Weights of a small transformer language model: normalized queries and keys, 11234 steps.
MLP neurons of a small language model. Each row is named by its layer, matrix (gate and up: input weights; down: output weights) and neuron, and shows model dimensions 160-255. Each number is 50 + 12 x the weight over its row's rms, rounded and kept within 0 to 99. A neuron's up and down rows have the sign that makes its largest values positive.
Before each neuron's rows, "fires before" lists the tokens most often just after its 100 highest values on Wikipedia text that the model never trained on.

fires before: " ", " the"
L9.gate94:47 50 49 60 46 48 47 68 50 61 71 26 51 50 42 48 40 57 46 54 72 39 28 72 61 47 61 41 23 61 40 49 62 57 61 58 66 57 47 41 45 72 46 46 48 59 43 46 55 49 46 63 65 41 70 44 55 53 60 44 70 47 74 56 49 53 30 52 61 52 42 60 41 77 32 33 42 31 45 53 34 25 50 42 61 31 47 61 40 71 44 40 51 61 45 62
L9.up94:46 54 45 54 45 48 54 50 30 46 48 57 47 57 66 39 58 47 38 26 50 50 65 61 58 70 57 41 71 74 55 32 63 50 40 53 28 28 43 54 40 61 81 26 68 30 54 58 37 55 32 28 47 49 60 68 66 31 40 62 52 54 64 40 54 46 88 37 49 44 46 54 48 66 41 62 49 43 25 59 44 36 61 42 63 46 60 54 70 54 34 53 47 52 55 46
L9.down94:53 53 58 38 44 60 61 60 40 60 44 29 47 36 53 49 52 67 47 74 66 47 67 57 55 50 64 53 52 55 34 38 52 59 52 50 45 67 42 35 49 54 24 33 55 75 64 60 52 57 65 68 65 57 39 35 52 72 57 25 56 51 54 62 40 55 42 38 60 58 40 28 73 37 42 54 55 64 61 35 33 52 39 47 60 56 50 43 58 61 27 59 54 59 67 45

fires before: "ate", "ary", "ar", "ulation", "ated", "ation"
L2.gate816:52 51 45 63 28 48 34 64 51 40 62 58 59 28 48 76 33 33 48 49 53 39 59 33 45 40 64 70 62 61 39 62 51 54 66 52 42 60 50 31 27 59 38 53 61 47 57 37 70 45 50 64 47 46 24 41 59 60 48 46 60 56 51 47 55 63 34 55 40 46 58 46 42 44 51 54 57 44 29 62 56 62 50 56 55 61 63 58 54 53 46 55 50 35 48 52
L2.up816:43 49 53 48 38 60 49 65 47 71 47 48 66 76 39 60 67 54 44 68 49 37 56 44 64 42 40 62 48 50 51 69 54 32 58 53 35 53 59 64 53 57 64 66 36 50 50 29 48 50 54 42 35 60 35 42 48 44 52 47 48 52 65 41 55 39 57 41 46 68 46 70 38 57 51 63 60 52 49 50 63 48 45 51 55 70 59 50 56 47 54 47 47 58 57 37
L2.down816:47 33 51 54 76 38 37 51 70 36 65 22 45 52 40 69 50 45 32 55 64 50 47 41 35 45 63 67 76 40 33 71 55 53 71 57 45 40 44 39 59 61 59 61 43 57 45 34 54 51 64 52 54 82 27 64 45 56 60 68 49 35 59 45 35 72 53 60 36 51 43 44 40 46 48 61 40 44 43 53 53 58 44 31 41 63 54 67 63 60 48 40 42 52 46 63

fires before: "-"
L6.gate70:64 45 49 52 63 58 65 39 52 55 57 33 49 31 54 47 49 54 53 49 51 59 43 65 55 68 41 71 60 51 45 40 42 44 45 50 59 73 54 40 63 46 42 44 36 50 58 50 71 51 45 19 57 49 61 40 54 58 59 37 70 56 43 54 59 54 45 58 38 66 47 55 61 39 57 39 70 73 54 48 49 36 71 40 50 47 55 37 50 49 38 75 60 56 52 46
L6.up70:35 52 48 50 36 38 64 49 48 17 54 56 58 42 43 54 51 43 43 43 37 59 51 43 40 36 44 42 45 38 43 56 43 36 41 72 61 63 62 40 58 46 45 67 37 64 48 42 44 36 52 37 52 38 53 61 52 60 56 49 59 44 59 75 41 45 42 50 47 60 54 50 36 35 70 36 48 39 45 33 49 37 67 65 49 53 39 33 37 36 49 57 55 57 42 38
L6.down70:41 72 40 41 48 48 59 51 48 51 28 39 56 39 55 47 43 36 62 36 47 53 58 53 48 51 65 45 64 60 41 57 52 54 50 49 69 39 51 50 52 75 33 59 45 41 47 34 34 38 55 32 62 28 52 48 63 45 52 45 55 82 64 66 43 54 63 66 31 72 64 57 58 43 68 35 62 52 40 47 37 50 54 26 39 42 56 46 47 13 60 56 58 48 34 50

fires before: "ated", "ation", "ate", "ating"
L9.gate475:62 54 46 46 40 37 42 55 57 52 42 68 42 44 57 75 33 53 22 40 35 56 68 36 45 52 46 49 60 65 39 56 53 57 58 55 50 36 53 56 47 36 39 42 53 42 72 42 49 55 57 35 42 69 50 33 50 32 37 41 53 42 56 39 50 53 54 69 39 56 47 27 31 50 48 53 39 35 56 70 57 41 40 47 58 64 61 67 33 63 38 33 73 46 60 36
L9.up475:47 74 45 54 42 61 60 51 56 29 33 62 59 47 64 60 42 29 46 37 51 55 57 42 33 57 51 57 64 50 54 57 61 36 58 53 50 61 48 34 47 41 66 74 32 42 77 32 73 63 54 50 67 53 61 27 34 65 42 44 65 61 45 43 54 61 47 41 69 62 31 64 36 78 52 61 48 36 39 60 67 62 49 51 37 67 67 34 48 58 56 62 62 53 38 62
L9.down475:46 34 49 48 52 65 34 52 55 53 47 43 16 56 40 58 60 59 38 57 57 48 49 51 68 53 56 61 44 60 51 44 45 33 58 38 51 42 41 48 77 37 68 44 51 67 40 49 49 49 63 45 63 40 53 44 43 40 35 55 56 55 54 47 40 50 40 52 44 45 63 67 24 53 57 61 48 60 53 54 43 44 61 50 49 44 47 56 52 35 48 36 48 31 42 55

fires before: "ated", "c", "ation", "ations"
L9.gate411:51 37 34 55 50 69 37 45 64 47 46 55 62 61 59 24 45 36 31 54 45 22 52 32 60 63 36 55 56 53 49 84 43 50 49 58 55 33 59 23 24 48 40 42 48 35 78 47 48 70 32 50 51 64 61 31 52 57 40 64 51 44 68 76 49 61 42 56 67 48 54 44 50 57 60 65 54 44 65 59 55 42 40 46 51 78 43 36 41 65 44 55 36 49 43 54
L9.up411:66 42 49 70 39 33 57 42 32 71 33 54 38 25 59 59 39 28 42 43 32 38 52 30 40 47 47 61 43 62 45 52 48 53 50 33 30 51 56 39 30 30 49 47 38 41 52 51 50 59 38 39 55 41 41 56 44 34 45 39 44 58 71 44 51 69 59 76 80 69 55 46 40 69 53 56 59 44 53 67 69 53 21 44 47 41 58 67 35 73 54 54 65 44 46 60
L9.down411:45 64 74 31 35 34 55 36 48 39 63 41 65 34 55 57 61 45 72 35 51 40 65 48 17 62 39 63 40 49 56 66 62 54 69 58 62 47 51 51 35 43 48 54 55 51 60 44 66 57 47 72 46 57 51 50 34 37 42 43 67 54 35 52 54 65 24 59 54 63 53 37 50 76 54 48 45 40 57 67 40 72 52 21 40 54 53 56 32 68 53 40 31 49 71 62

fires before: ".", "f", "0", "ing", "lear", " |"
L8.gate252:66 38 46 49 42 73 38 42 64 56 68 53 37 50 40 52 47 71 46 62 40 62 50 43 40 19 35 60 44 57 54 63 35 50 57 63 43 37 47 36 36 42 47 52 45 34 60 69 70 40 45 61 43 71 26 51 48 50 56 42 34 60 41 56 37 54 34 54 66 72 34 33 72 49 15 59 45 47 43 57 39 55 49 48 54 55 59 53 83 44 59 36 63 54 62 47
L8.up252:50 35 31 70 15 34 43 49 48 58 50 49 49 56 54 38 29 29 39 30 39 49 43 35 39 77 62 63 55 57 55 42 62 61 41 52 50 60 33 62 45 46 43 33 54 40 38 47 51 48 74 29 57 59 33 65 50 60 32 60 57 27 51 52 67 37 46 44 61 34 58 53 51 30 49 56 63 26 41 28 47 58 56 44 39 36 26 43 60 62 40 55 60 54 67 59
L8.down252:62 39 62 38 40 43 68 47 35 73 42 48 44 39 62 63 45 54 64 48 47 65 34 54 40 53 43 36 59 32 55 52 60 65 53 30 56 50 39 63 67 60 52 37 53 43 81 47 63 55 36 55 69 61 33 68 54 47 60 55 42 34 33 57 59 44 30 63 45 48 42 58 49 45 55 79 54 43 74 46 30 58 56 38 55 57 52 63 46 43 56 42 45 32 48 49

fires before: " "
L9.gate668:58 50 52 44 53 49 66 39 61 32 70 32 60 72 67 71 46 39 61 52 50 76 51 57 56 49 36 58 51 64 57 28 54 69 44 39 64 40 46 60 55 33 58 45 55 45 47 42 43 64 55 62 36 62 60 37 49 44 64 39 33 36 68 46 48 58 30 46 56 33 62 29 55 72 54 61 53 35 54 36 33 56 41 54 56 34 47 54 32 60 41 70 45 62 47 46
L9.up668:65 54 58 47 27 51 60 40 46 48 62 42 53 58 55 40 70 80 56 76 51 52 46 61 55 51 57 45 55 47 45 49 18 48 60 54 38 66 38 37 61 58 56 40 47 47 69 42 29 21 55 43 52 73 49 73 45 44 37 58 66 47 50 56 65 54 32 32 39 72 48 50 66 43 43 42 49 56 38 66 38 33 54 48 44 45 63 74 49 27 23 51 46 37 48 71
L9.down668:46 36 35 38 38 52 69 52 54 55 43 34 30 39 35 65 46 34 59 65 38 62 38 47 55 63 56 41 30 39 38 40 55 46 46 46 61 61 29 58 60 30 48 49 53 51 46 57 48 51 48 60 48 67 46 62 54 37 29 49 36 50 50 48 39 28 29 49 63 68 62 51 64 55 49 55 63 60 37 43 78 42 64 59 18 62 32 54 22 47 67 65 64 53 35 45

fires before: "-", " the"
L3.gate214:51 43 53 68 52 64 49 31 55 28 54 54 30 40 43 68 60 46 62 52 23 55 37 53 75 50 69 49 49 51 33 35 14 51 57 48 51 31 40 35 42 58 54 47 56 48 38 39 57 26 61 55 50 37 46 54 56 48 47 29 49 55 25 46 49 35 48 60 51 72 49 53 32 56 29 37 41 44 50 49 62 46 53 44 48 55 56 32 51 39 55 50 55 69 38 46
L3.up214:37 55 63 56 31 30 42 43 62 44 48 63 51 38 64 70 45 59 77 53 60 50 60 43 43 67 48 46 46 39 57 42 63 40 53 51 77 70 48 47 46 70 38 50 23 48 43 47 56 43 19 52 54 55 48 55 29 48 40 40 63 41 58 52 42 38 74 47 40 44 50 41 73 60 34 43 50 52 61 39 52 56 37 41 34 34 67 27 58 45 65 69 37 61 47 61
L3.down214:55 34 53 56 43 61 21 37 35 25 51 28 59 52 50 21 42 43 42 46 27 39 49 51 36 68 40 49 51 51 51 56 48 51 68 62 44 57 38 64 42 38 44 47 43 46 30 70 34 66 48 57 50 62 29 54 47 22 41 58 50 81 65 57 38 54 27 35 46 49 52 22 44 49 47 47 33 43 52 38 58 58 47 35 53 27 63 61 47 46 51 83 49 67 41 62

fires before: " ", "lor"
L8.gate852:54 68 72 52 60 35 57 49 47 64 43 56 55 54 52 62 49 54 61 63 46 67 47 54 48 62 66 55 51 60 46 55 56 51 34 56 58 69 46 35 59 48 45 48 36 52 41 47 32 55 48 40 45 46 41 77 31 39 44 44 54 30 39 49 50 43 42 28 49 46 59 46 30 61 59 63 47 56 69 71 31 44 32 67 44 41 43 43 83 51 63 59 60 50 54 68
L8.up852:37 22 39 29 34 58 30 62 46 34 75 47 38 32 36 53 71 49 50 54 41 52 53 63 46 81 30 54 35 58 43 28 49 53 55 22 48 66 48 70 45 34 63 18 54 69 49 58 38 31 41 58 54 37 55 69 55 29 53 58 40 49 64 53 56 35 43 47 52 52 37 40 55 61 56 51 71 34 64 61 48 46 51 63 59 65 76 32 43 47 64 54 59 43 52 63
L8.down852:48 43 27 34 45 41 42 59 49 56 35 51 71 50 48 51 50 69 63 26 54 51 63 39 58 62 51 52 52 54 56 55 41 43 39 42 32 40 68 52 40 82 58 36 50 52 54 47 22 62 42 35 35 58 73 62 45 59 54 28 37 62 37 31 44 42 59 50 36 50 59 69 48 39 59 67 39 62 53 50 48 50 49 57 53 52 60 41 37 43 49 47 45 60 60 27

fires before: ":", "ens", " of", "ummer", "):", "ity"
L8.gate571:70 53 46 60 60 49 53 38 36 46 63 52 53 35 65 36 44 43 51 43 57 60 45 49 54 55 31 40 55 42 67 27 44 27 44 64 29 26 37 53 32 49 36 48 44 51 44 53 41 67 53 50 46 41 48 45 64 46 24 26 55 54 50 79 40 51 58 52 56 56 42 54 45 33 65 41 46 30 68 49 59 50 83 47 47 35 42 60 46 48 63 68 51 55 36 73
L8.up571:47 57 42 59 66 35 13 65 71 51 33 38 45 71 40 58 55 55 55 39 59 62 45 59 42 38 65 68 42 43 63 44 55 55 60 43 47 43 56 67 67 57 47 70 51 47 50 59 36 59 66 54 70 56 57 46 54 42 31 61 61 64 29 53 47 50 60 65 51 67 47 48 42 60 42 58 50 47 40 15 53 60 45 41 59 36 43 25 47 53 55 40 40 53 43 69
L8.down571:46 50 32 31 34 31 52 63 42 66 37 36 53 65 50 49 55 84 54 54 56 48 54 52 41 59 39 52 61 53 54 55 41 43 46 65 24 53 45 54 42 55 52 50 71 53 57 53 66 65 52 58 54 64 52 54 44 54 50 40 43 50 31 50 54 59 65 50 32 52 66 46 63 40 30 43 63 40 58 52 54 27 41 84 41 44 56 79 36 49 30 41 32 42 52 59

fires before: " |", "er", ","
L6.gate114:42 49 44 55 42 31 52 61 69 63 44 52 34 30 55 51 70 45 42 61 61 44 41 44 56 35 36 52 33 53 49 40 52 58 53 49 41 56 42 28 72 44 74 48 68 52 35 67 36 64 47 42 65 44 63 48 31 39 42 51 41 45 58 50 21 74 59 67 40 62 46 57 56 53 61 42 48 61 44 39 57 74 36 63 61 52 37 32 50 55 52 56 67 28 47 59
L6.up114:49 17 57 73 53 53 68 52 38 55 59 36 70 54 57 35 54 36 31 53 29 58 54 48 62 49 15 54 57 51 55 41 50 43 43 35 45 41 38 50 68 24 48 42 63 31 52 64 54 63 40 21 36 45 72 38 54 40 51 33 60 45 53 54 51 28 52 73 47 50 41 43 44 48 28 36 52 34 59 37 31 53 56 42 46 38 47 22 54 45 50 64 53 33 34 52
L6.down114:49 45 54 57 41 51 53 47 58 36 55 53 29 52 47 32 37 26 49 30 42 53 44 57 33 40 57 54 60 65 46 63 37 56 40 56 43 32 59 50 47 59 60 55 53 35 59 59 51 43 37 42 40 34 52 43 61 49 44 44 72 40 81 41 42 39 56 52 61 53 57 44 47 60 44 43 54 56 72 63 56 51 50 34 47 58 48 55 37 47 73 65 42 54 66 55

fires before: " the", " ", " which", " any"
L9.gate42:50 59 59 61 54 48 43 56 43 52 52 28 49 44 54 53 18 51 49 59 59 49 75 29 69 32 62 56 25 44 67 48 50 46 43 54 60 45 35 47 37 57 46 26 58 37 52 48 29 47 46 73 71 57 55 47 63 65 56 54 56 74 47 44 21 43 68 51 54 60 75 43 50 61 49 41 50 34 49 57 46 70 34 56 47 57 46 75 57 52 72 63 48 61 68 32
L9.up42:22 65 59 47 54 45 68 51 43 36 43 47 57 52 58 38 47 47 45 54 56 39 66 49 46 11 82 50 26 48 52 33 44 54 37 74 39 49 50 73 64 55 56 44 38 29 42 42 41 47 56 69 30 64 66 74 57 33 47 49 46 53 44 68 56 70 37 36 38 48 67 51 63 42 44 59 29 43 67 33 32 56 42 40 56 45 64 60 55 40 64 46 47 61 59 65
L9.down42:54 55 63 59 53 37 49 61 60 32 41 48 77 42 52 50 33 32 47 51 50 48 61 36 79 59 52 52 40 37 69 48 44 41 38 50 30 57 45 31 50 43 40 62 51 31 48 61 59 60 35 56 72 32 52 30 60 40 50 23 66 48 46 34 37 47 38 54 66 23 42 48 81 70 68 16 52 45 50 59 51 56 53 37 58 42 40 54 42 45 53 47 56 69 52 67

fires before: ":", "ity", "it", "ion", "ive"
L6.gate168:52 54 39 54 59 55 26 68 65 26 34 46 55 39 49 61 53 60 41 67 43 59 63 55 50 48 40 66 68 51 49 32 46 49 58 51 42 44 41 43 63 43 46 75 50 62 55 23 53 46 51 41 28 53 61 34 60 74 40 32 84 43 38 54 42 65 56 65 38 59 52 74 37 56 44 55 25 43 42 42 40 49 45 28 70 54 48 52 52 44 42 59 47 43 64 67
L6.up168:51 63 49 68 59 54 65 55 32 54 58 48 53 44 43 68 67 29 38 48 40 54 58 46 60 38 63 62 49 32 53 32 57 46 83 37 66 35 62 51 75 41 39 51 34 67 50 66 49 57 39 30 36 53 69 41 63 58 69 43 62 35 54 46 49 39 59 60 56 52 52 44 56 45 56 60 66 38 40 71 58 70 64 60 49 41 68 37 43 34 67 38 58 49 50 51
L6.down168:46 36 41 46 56 62 56 43 37 78 48 47 67 39 39 48 39 50 66 38 61 44 47 28 48 56 50 80 52 50 43 42 50 46 53 34 43 54 57 37 62 38 36 34 59 45 67 62 46 40 62 54 71 48 71 52 60 64 57 59 43 43 56 53 39 53 66 38 28 54 54 43 36 54 50 46 46 60 56 37 52 46 51 30 46 54 34 49 55 37 46 63 53 59 71 41

fires before: "al", "ia", "ire", "ic", "ered", "ert"
L2.gate742:59 43 38 40 43 46 55 44 16 43 49 50 48 31 61 75 68 27 54 70 43 80 60 45 42 50 22 47 53 42 43 43 51 47 46 48 46 47 55 51 18 46 29 53 35 54 26 47 61 69 50 54 53 54 50 29 41 33 45 49 62 55 48 46 40 76 54 42 38 49 40 56 67 57 49 39 77 69 31 42 47 51 37 69 53 56 85 49 50 44 70 50 36 40 64 52
L2.up742:50 50 53 31 43 37 65 35 37 44 61 59 45 45 39 69 71 36 73 71 57 61 45 47 56 46 36 58 53 50 55 40 46 56 55 49 45 48 54 54 40 55 38 61 37 40 24 34 57 57 42 45 45 41 48 35 49 52 34 48 38 50 58 43 44 69 45 54 34 44 43 65 62 64 60 51 57 51 42 57 57 50 49 80 48 46 69 46 56 50 59 47 37 30 44 54
L2.down742:38 58 47 44 48 54 60 57 62 86 68 38 66 47 55 48 67 30 46 44 76 52 44 55 39 65 33 59 69 50 35 46 67 62 51 55 36 44 54 66 52 43 54 61 25 47 21 56 58 22 71 29 47 50 31 52 37 47 69 42 51 45 50 47 45 50 54 40 48 59 44 60 45 53 48 50 68 52 54 45 40 34 39 45 44 56 62 42 66 55 45 39 48 40 26 55

fires before: "um", "oup", "ad", "adu", "ace", "ap"
L3.gate15:65 45 59 50 78 80 46 45 48 40 69 41 58 42 47 43 66 51 65 39 61 50 50 57 56 64 46 53 45 38 56 66 51 77 52 39 72 59 41 42 46 50 52 61 47 49 65 39 41 55 53 44 62 64 48 57 37 43 62 29 68 53 58 62 33 66 51 64 40 61 42 67 49 74 33 46 46 57 46 41 60 56 56 41 53 53 37 42 60 69 39 69 39 46 63 21
L3.up15:41 56 42 64 36 49 49 57 68 37 47 66 36 56 44 48 79 69 49 39 58 51 51 38 34 61 43 49 43 39 53 68 43 58 38 56 36 73 68 60 53 61 72 51 38 49 33 52 43 53 51 52 45 46 69 54 61 62 76 58 46 42 52 52 33 49 43 49 39 38 52 52 59 28 47 45 40 51 79 42 76 51 63 62 52 42 49 38 60 33 29 53 37 43 54 61
L3.down15:56 65 53 56 49 77 35 49 61 46 65 41 53 68 64 43 38 47 59 68 47 56 56 43 22 56 41 49 22 56 61 36 49 17 43 67 42 21 26 51 62 63 57 42 46 45 28 68 42 53 55 49 66 41 35 72 35 54 53 45 44 48 53 61 40 52 72 63 45 38 40 64 31 48 46 44 57 23 64 40 46 45 41 34 62 46 26 37 70 67 27 24 49 53 46 64

fires before: " ", " of", " II", " I", " A"
L8.gate634:56 34 59 69 28 49 70 38 53 33 54 44 55 47 44 46 55 48 45 36 38 71 54 50 63 54 71 76 53 48 47 41 57 69 50 48 59 40 48 48 60 42 59 60 44 62 46 39 50 65 47 79 37 50 47 39 44 46 31 37 59 48 19 45 39 40 35 40 39 84 42 40 43 52 55 44 49 47 31 33 39 44 57 49 54 50 54 54 31 35 35 31 60 53 45 29
L8.up634:79 67 52 64 49 55 49 50 41 36 56 44 45 50 46 28 42 47 35 53 61 40 62 37 30 50 43 49 32 72 61 38 48 48 41 45 37 36 59 13 51 56 51 28 76 60 43 46 58 32 66 51 15 36 38 48 38 57 45 58 60 42 37 47 48 47 56 32 31 54 59 43 44 73 67 65 53 50 33 68 48 60 35 40 68 26 64 44 29 47 33 60 48 45 52 39
L8.down634:73 50 56 34 33 61 68 51 47 38 48 51 71 63 53 35 49 53 55 56 56 43 62 63 59 30 46 51 55 44 46 38 65 64 40 49 43 53 60 37 60 40 73 56 66 38 54 60 56 28 34 58 47 30 45 46 31 64 44 57 58 58 55 27 57 31 35 52 62 54 55 57 45 59 39 76 54 50 28 59 53 59 60 42 68 44 45 71 27 67 34 23 51 64 77 41

fires before: "ic", "iz", "ically", "ized", "al"
L9.gate143:52 58 58 44 41 67 30 39 64 53 54 52 44 59 35 45 51 55 54 38 42 76 60 49 47 53 50 50 56 47 76 30 45 57 54 29 39 56 43 39 38 45 54 32 58 46 41 34 48 58 59 54 38 70 49 45 63 48 42 61 48 67 68 59 70 47 36 60 54 46 47 57 35 40 59 42 63 54 38 39 53 34 64 58 74 63 42 53 32 40 47 50 68 52 53 59
L9.up143:74 58 61 48 29 48 26 34 44 49 73 41 49 61 43 46 51 36 64 35 49 42 62 55 73 52 36 60 47 45 55 65 64 37 40 44 36 09 45 26 24 49 46 64 54 34 59 52 65 53 47 49 50 57 51 30 54 46 43 40 34 57 60 31 37 30 57 54 43 60 55 50 60 40 57 58 65 41 46 40 52 45 76 42 37 60 63 68 45 50 58 57 37 27 37 26
L9.down143:54 56 61 24 33 22 47 56 64 61 36 44 38 56 31 56 40 53 35 50 56 66 41 34 35 55 67 54 69 77 35 39 58 64 58 39 41 38 59 59 61 47 45 55 44 56 52 61 62 35 63 58 40 50 50 54 57 50 60 49 34 57 50 47 77 55 34 56 38 64 65 48 22 35 39 54 59 42 15 38 64 57 42 64 51 38 22 43 55 46 66 44 49 60 55 39

fires before: " be", " not", " have", "es", "ct", " to"
L8.gate264:33 58 45 62 43 22 58 49 57 51 46 74 32 51 44 49 69 46 50 32 32 59 55 51 40 62 71 75 49 58 57 44 44 66 38 39 43 50 38 44 38 36 54 38 48 53 26 47 65 73 47 56 36 39 29 50 43 54 43 68 49 38 57 49 50 52 61 52 52 40 38 35 71 56 49 39 50 58 60 60 49 90 40 58 48 54 54 26 48 69 66 44 64 47 50 58
L8.up264:60 68 63 51 60 51 44 48 41 41 48 59 46 67 55 51 44 54 82 65 42 44 42 41 47 51 57 52 60 45 71 51 55 48 47 40 93 44 43 58 51 49 62 59 46 50 50 64 44 54 54 44 30 59 50 56 60 47 36 54 43 50 48 29 53 48 33 48 52 36 46 30 58 71 58 49 24 49 46 50 58 55 47 49 53 60 67 44 50 51 43 50 26 60 72 61
L8.down264:37 50 48 48 38 47 85 49 61 41 59 57 31 63 44 49 39 55 44 39 46 66 45 57 54 31 58 29 57 54 61 55 66 40 41 39 50 48 53 52 40 44 31 58 31 67 46 34 48 71 54 72 50 76 62 44 55 61 41 56 44 62 53 43 53 63 53 30 39 36 45 40 46 87 31 50 36 44 58 45 53 48 54 66 37 46 41 36 45 67 72 35 51 71 59 64

fires before: " ", " $", " −"
L8.gate812:42 47 35 47 35 44 49 46 42 57 62 51 49 36 92 47 54 41 47 51 53 47 48 40 64 66 52 41 54 64 40 42 46 41 55 51 44 41 65 53 48 32 59 49 40 19 54 53 31 32 73 69 23 55 59 46 56 60 48 51 62 66 40 47 19 56 43 45 45 38 66 62 34 55 43 61 65 50 38 51 36 31 22 56 34 47 56 82 47 50 63 51 50 38 47 60
L8.up812:53 36 25 55 39 53 60 40 28 47 52 58 74 42 51 58 26 51 55 41 47 64 50 42 45 59 41 39 52 42 44 54 48 47 54 55 56 59 58 60 65 34 68 51 63 43 41 48 57 32 55 24 30 59 61 55 49 38 34 65 55 51 30 45 44 48 46 62 39 56 61 61 59 78 52 48 53 49 52 26 54 42 26 52 34 59 50 53 29 31 59 66 54 49 31 40
L8.down812:29 49 49 55 49 34 62 41 49 64 57 62 51 59 54 56 45 68 47 61 70 54 33 43 44 42 73 55 39 53 43 44 53 60 34 62 36 67 59 35 65 43 51 37 43 45 33 65 61 44 74 49 50 59 33 48 54 31 32 45 37 40 57 41 42 36 37 37 50 53 77 44 55 35 37 64 61 61 57 61 51 71 68 59 55 41 49 80 28 57 36 44 61 44 55 40

fires before: " of", "s", ".", " later", ",", " in"
L9.gate946:42 66 55 72 59 61 40 39 64 50 41 55 54 34 66 43 77 66 63 37 37 39 50 47 49 49 55 50 55 39 63 41 61 48 50 23 35 48 58 51 60 46 47 50 76 51 19 47 34 51 45 65 50 69 34 49 37 57 52 48 50 49 36 42 10 56 48 56 50 43 62 52 44 37 45 64 69 34 61 36 42 49 59 50 64 47 69 43 48 43 33 52 49 38 42 72
L9.up946:23 48 52 60 60 61 45 61 37 42 38 55 50 45 40 51 43 50 43 72 47 64 46 67 41 50 63 63 60 46 90 64 38 29 37 31 40 35 48 36 44 47 30 61 59 63 78 53 58 60 39 68 37 49 50 52 60 42 38 64 55 58 58 73 59 58 36 19 70 73 44 63 59 46 46 48 56 63 48 69 56 48 61 66 49 35 49 44 54 45 66 44 38 27 49 71
L9.down946:61 43 63 24 26 50 60 50 62 48 27 41 68 68 51 48 51 54 24 66 60 44 34 56 66 51 67 39 43 62 27 49 46 50 30 57 50 63 53 47 40 20 65 49 79 52 52 42 35 46 57 38 69 52 63 51 37 36 26 48 49 41 29 54 40 50 33 30 45 38 57 39 63 34 51 36 77 73 51 39 73 38 54 23 54 60 69 61 29 38 52 56 71 49 51 39

fires before: " with", " to", "ing"
L8.gate778:49 57 66 87 56 66 34 44 41 55 60 50 27 34 32 32 41 46 57 53 76 63 44 57 39 55 47 56 40 40 64 69 62 51 43 58 52 25 45 53 23 49 32 70 65 42 44 54 56 49 41 52 52 81 51 51 34 38 31 58 66 56 35 53 50 45 42 52 51 44 40 48 77 49 64 45 37 48 57 50 55 44 52 51 49 58 69 28 42 37 26 45 47 43 42 37
L8.up778:70 48 65 61 54 60 24 33 20 47 51 35 39 48 43 31 60 54 50 26 62 45 47 56 68 65 56 52 57 57 67 65 45 61 52 49 60 44 51 57 56 48 37 75 49 48 47 48 56 60 53 34 42 68 37 45 40 45 41 36 67 52 37 57 49 41 40 47 55 45 52 58 63 46 69 57 33 49 61 38 74 38 19 39 65 55 53 45 52 29 40 48 74 60 36 50
L8.down778:44 64 52 59 43 47 45 39 55 30 41 51 27 57 40 37 55 62 55 58 64 66 49 49 26 68 60 82 47 44 67 51 57 40 55 54 61 52 44 75 43 43 49 46 43 40 41 38 50 59 45 55 45 65 45 45 29 55 53 53 39 34 44 46 64 44 45 55 38 65 48 74 71 72 45 66 42 35 54 27 47 48 27 74 44 47 60 61 63 59 53 58 46 55 33 42

fires before: " of", "ric", ",", ":", "ron", "ions"
L6.gate608:34 54 60 54 53 57 43 30 41 47 31 72 40 40 62 39 53 51 49 56 57 58 54 58 63 42 51 46 42 43 51 60 32 49 21 54 43 48 46 38 42 46 35 73 71 53 69 30 50 39 47 45 47 35 56 33 40 59 66 65 57 59 59 55 36 24 30 55 36 52 36 57 55 56 38 49 42 49 58 59 50 42 70 54 67 51 57 55 62 57 51 50 58 42 45 65
L6.up608:52 41 38 48 33 86 52 61 47 56 47 45 25 45 39 14 37 73 52 51 49 44 43 49 64 24 54 48 63 49 68 46 62 55 44 66 60 41 54 56 47 56 47 55 44 42 63 52 61 52 46 44 32 46 55 63 41 73 45 42 50 69 48 54 39 50 30 43 54 26 57 56 53 51 41 73 28 25 37 63 45 43 44 70 50 69 54 52 63 50 43 54 36 42 50 64
L6.down608:49 42 67 47 39 44 44 39 43 41 45 37 48 36 42 48 50 51 44 37 47 70 37 54 69 56 58 51 65 57 57 44 60 76 59 46 72 35 73 47 63 36 64 74 48 48 34 45 38 64 72 40 47 56 63 63 47 52 37 35 52 27 63 50 58 52 39 36 30 69 64 74 71 58 61 53 33 51 30 40 44 52 44 56 37 49 56 51 54 34 62 67 56 48 75 34